config = dict(
    num_hidden_layers=11,
    hidden_size=384,
    num_attention_heads=3,
    num_key_value_heads=1,
    head_dim=128,
    intermediate_size=2048,
    vocab_size=6146,
    hidden_act='swiglu',
    norm='rmsnorm',
    norm_place='pre',
    norm_eps=1e-05,
    positions='rope',
    rope_theta=10000.0,
    rope_fraction=1.0,
    qk_norm=False,
    attn_scale=0.0884,
    bias='none',
    tie_word_embeddings=False,
    parallel_block=False,
    init='normal',
    init_std_qkv=0.022,
    init_std_o=0.0,
    init_std_up=0.022,
    init_std_down=0.0,
    optimizer='muon_variant',
    learning_rate=0.00806,
    lr_mult_qkv=0.5,
    lr_mult_o=1.5,
    lr_mult_down=0.7,
    beta1=0.95,
    lr_head=0.00575,
    max_grad_norm=1.0,
    warmup_steps=200,
    schedule='wsd',
    decay_fraction=0.781,
    decay_shape='linear',
    final_lr_fraction=0.05,
    batch_tokens=65536,
    max_seq_len=512,
    doc_mask=True,
    train_tokens=442200000,
    max_steps=6748,
    dataset='wikipedia_en',
)
MLP neurons of a small language model. Each row is named by its layer, matrix (gate and up: input weights) and neuron, and shows model dimensions 288-383. Each number is 128 + 24 x the weight over its row's rms, rounded and kept within 0 to 255. Numbers have three digits each. A neuron's up and down rows have the sign that makes its largest values positive.
Before each neuron's rows, "fires after" lists the tokens most often just before its 100 highest values on Wikipedia text that the model never trained on. A number after a token or word is its count.

fires after: " | " 41, " |  | " 12, " |  |  | " 8
L6.gate345:126175119163129163152181139090058155091119163103099131096159080094063122114137117101143108104105166148121139068108141145136090140163103122120112124134145132142163119117093116131161148133096178166137175144100144160094148134110135137146142151119124148126141126128115133116149135138059092138
L6.up345:131110122164141121156101133165079089136146146132137157119143113143098114145149160116137128100157155128140106114129138137068110087094112131119109127132099129130170133112133106114142103143113154113106143112136140120124141125105172152150154138110124144119151112125132127111158113081119127191

fires after: " r" 13, " c" 11, " d" 11, " express" 8, " p" 8
L5.gate1667:104186114059163128160105128110124116143110138118134143152144117140114115104132120109153146124160128165171141119118103151134102124133149141148155134144138180139120134150152072141128150128110152135135114123123100164123137112129146117156144168114143170130158139148133094144197124134138115125
L5.up1667:144161149109105115150174113148108096102083144182118157147156127146126138111130097118111141169148110160113112143151167113150142139118126187136122107137121107139158146155094119141100120115182141135092111155158100119105098175111129104145180162170105122107127179110152091173097109083118115115

fires after: " l" 25, " B" 11, " b" 9, "L" 6
L5.gate972:134108108118123111155057117117151178123118132160163110099127162128133191109145117136123168128089136121123137151128141111124112166108164122135183082101125092154110096100102112155095107166144169120123130139130165106107132143113111142136094117133136131149121107200128146126118098131125134126
L5.up972:106120169132131097174081146156156151119151137131119114107122092116119138130167122127114154142117097164129151171093116112133106127169130109153136083094136082156120163126123155148164116110154141129128131138109139123132148117126126119135116152092136121145125116119109131138124152111157104106

fires after: " |" 36, " |  |" 7, " inst" 6, " ab" 6
L5.gate262:100127137117161168105129123122199116141149124101133075111128121163118148130116112152163136147157137138133110097128154179131102153197111127131147117171139140117127133126090130150135131097126150148185117153161097136157165113086135140112081100121163151167124126120124080172120117107143133138
L5.up262:122122121128175151132138112131126115132126140117115128087116100114114136101141105138138149076126187067114108129153123161140113094117149116072122108104103165139126164123118134130114116132100121136127137130126153145173105135147162133096138117167154151104129138118133142127157131130130111134

fires after: " Ar" 24, "h" 8, " San" 7, " en" 4, " | C" 4, " H" 4
L5.gate1427:115150220123125133135127104154179114115102143120101123147127091137120104134139134104142128124148148126113127139156106150109143134126103133146124102161137171175125115108106102120171151099129154133096083161132138125084124120089130161118125131119150141136121145160137120099092100106106093125
L5.up1427:124143132122160096150112141133115112151135098145116095132066115134125137124165094126146093177129105083136117100141092150078137139143130124152114091162168122109166124107123074139108119159122133155161106127144137133152112143100156165136104102138146089120101171164138123150121162160132071135

fires after: " d" 26, " D" 8, "ort" 6, "d" 6, ", l" 6, "end" 6
L5.gate1897:174100127120148148128146134140163122136096161111136108145114092128117106125121135158105165092130145126154142103082165106103066171139132120070115085151139108107084148121182138171127123092129158158155118116151168103122093166143135106146132121170125107135114178134159122137121128149139122150
L5.up1897:125110136156111140085097188154147098130180133137118111130121113142126101130132120101132127078109062152177140114102150133094145099138158158079115154137121096101118080136126126151167177116127159125124083105179156138113109095173107151151124135102115156120140125121144116163129094140129117134

fires after: "." 47, " |  |" 5, " |" 5, "s." 5, "; |" 4, ")." 4
L6.gate1025:149095162121147148110155146161124104081172127119192112118150132158130123095135141144117122133145144096118112139125160109091164087133140148101146108129151129111079139132144113111152137124061131132131129100162118156168128142112147189135123085163144155116105094147144166109165128131149097163
L6.up1025:134143155127147124134143126125121163103151114098133153111159146132155120100139153170157143136115113113126130128140129109164128135127130126143111125143184132142133095124108109125144141109114104170083117098147152121124166133149155111123119115138120146125127101102166130130174132126124140163

fires after: " D" 27, " d" 8, " At" 8, " C" 7, " re" 5, "D" 4
L5.gate280:132154122102171128128103160150137151168100136125150114124090135124136137116078154125127095115127092117140103118125099123099110131096098143126100113097074077112123061121102154154178135102044170090096140160112169112132152162098099129131097155139115136130124111101088094155136163131142122103
L5.up280:160182117131109119087135129085121122107111111131132102128173169107085059122141130173105128140142176102109162167140142113095078150148103145135123115134133104124108138128145096118147107118120145107135142127147096127075129139150118113140111116122132096112147159081156096134155138117106104100

fires after: "1" 22, "2" 20, "\n" 11, "| " 8
L6.gate2016:166131082139171115142137114149126154127128148150131137133074153142171088109133117080123116092124111103137148123112123150096106180151149100149141122173135111068127106149164114144113117099088122096084117137146158110106132108146115143120144061144169157098160153117131143115153161122124130092
L6.up2016:155148140141095106112112153134151111139097156113107134153135133120126094118160119157123127112136143108062123163178129151098125108097126132092129115144144157115118125158155155151080107121159105128189146141097110116061131131141131156142113147109183093112130145152108119089107163116116131131

fires after: " H" 26, "h" 14, "H" 7, " K" 6
L5.gate1113:114139053163116077124121154104139133161087113157133056116164157093148080127104116139114146154158141123108113138144124145114119134166113140130129132109121117133149105141127121172120123109141149154160166136185153137162153176117129127105119143143127106129116074107143137161137163147135108132
L5.up1113:142086107145143125147087125129109129097121110132092103107126141123114124121129102101140109149107100110120171078082116177099125158137094121172126122137122123099180135112090106168153109100125114129149106127150156143156102145119093122107100107151146110146109108138122102164094152152162146145

fires after: " B" 14, " b" 11, " w" 9, " Q" 6, " M" 6, "S" 5
L5.gate70:089130154126118090111147067098129103108169140119093083141146148167110148130127115107128163118108139135127094131128106108105169128140175156111096089098137119121138109082165130164120122108129095124076135136136133132104124089178143144138091130117113146118130129143149160128147126096170088150
L5.up70:148120125153087112150117101099135146095161136170130100128138099163120155141127140126107136127134143174150130137121127102142092090203121113128161147092167078139154104089107132152142097126141134100140137124100128071127111125152128128145118156135132100121127146153117156131141107125128131124

fires after: " B" 38, " b" 16, "B" 5, "- B" 4, " " 4
L5.gate955:099105111131067096155098136123178088158140124145181127122106128137135118095168157130101097098128149190110109158163139138118143147127110122102106173141134137157126130140122150154130148082121131073118130101119145124173119148135154123108135121101080127122157126141157137129172124121126129117
L5.up955:155135157140127140114081150138140133099108150138145154100112123110122155130140128109157156138159141141101101117156108107157146111104146144076110134119137147139120138117122138127117159115155102136071094145081100099134125147123127155165124146103132119122152107152131127107098136067081124110

fires after: " J" 20, " l" 14, "ind" 8, " j" 6, "ill" 4, "j" 4
L5.gate1309:156133171100104145074145153144144142124146132154200152109090118127152165169118133143134213112107109149148131131138146117120145136151131132108128177136141174111104130113153129135112087115147130123123131128106086125089134133099135131126085134169147117140138125154131146096119135167120152109
L5.up1309:178134137145160142151151120159155154157121105143157145086126093100125159152101101132134109170087100113124151117135120105117134120132122133122115100153159097153132081098145150146131132135108131129097161122171139114139105152108106159111152122068111102122102125113156125088112140124068112158

fires after: " c" 15, " sp" 12, " Pl" 11, "p" 9, " Tre" 5, " the c" 5
L5.gate1939:159132141142140115137143129143135129119155137097116118108134117100126126122111076142109136151119162150118155147130120125095162108099107113124130175164118158140151092147157106124134141130112154134104097126163156100138140121146135101103159088154104141151127102153128122123139169157116118119
L5.up1939:121127180105102138157127093143140100146125137125070137128155122098099136092110162149156146104135117121139084107142127147124135121115105128122115118137114168148147094110133128132112152095145143122106099106131108124172165127091155125152167110088145171103164167103116100143148156143134129080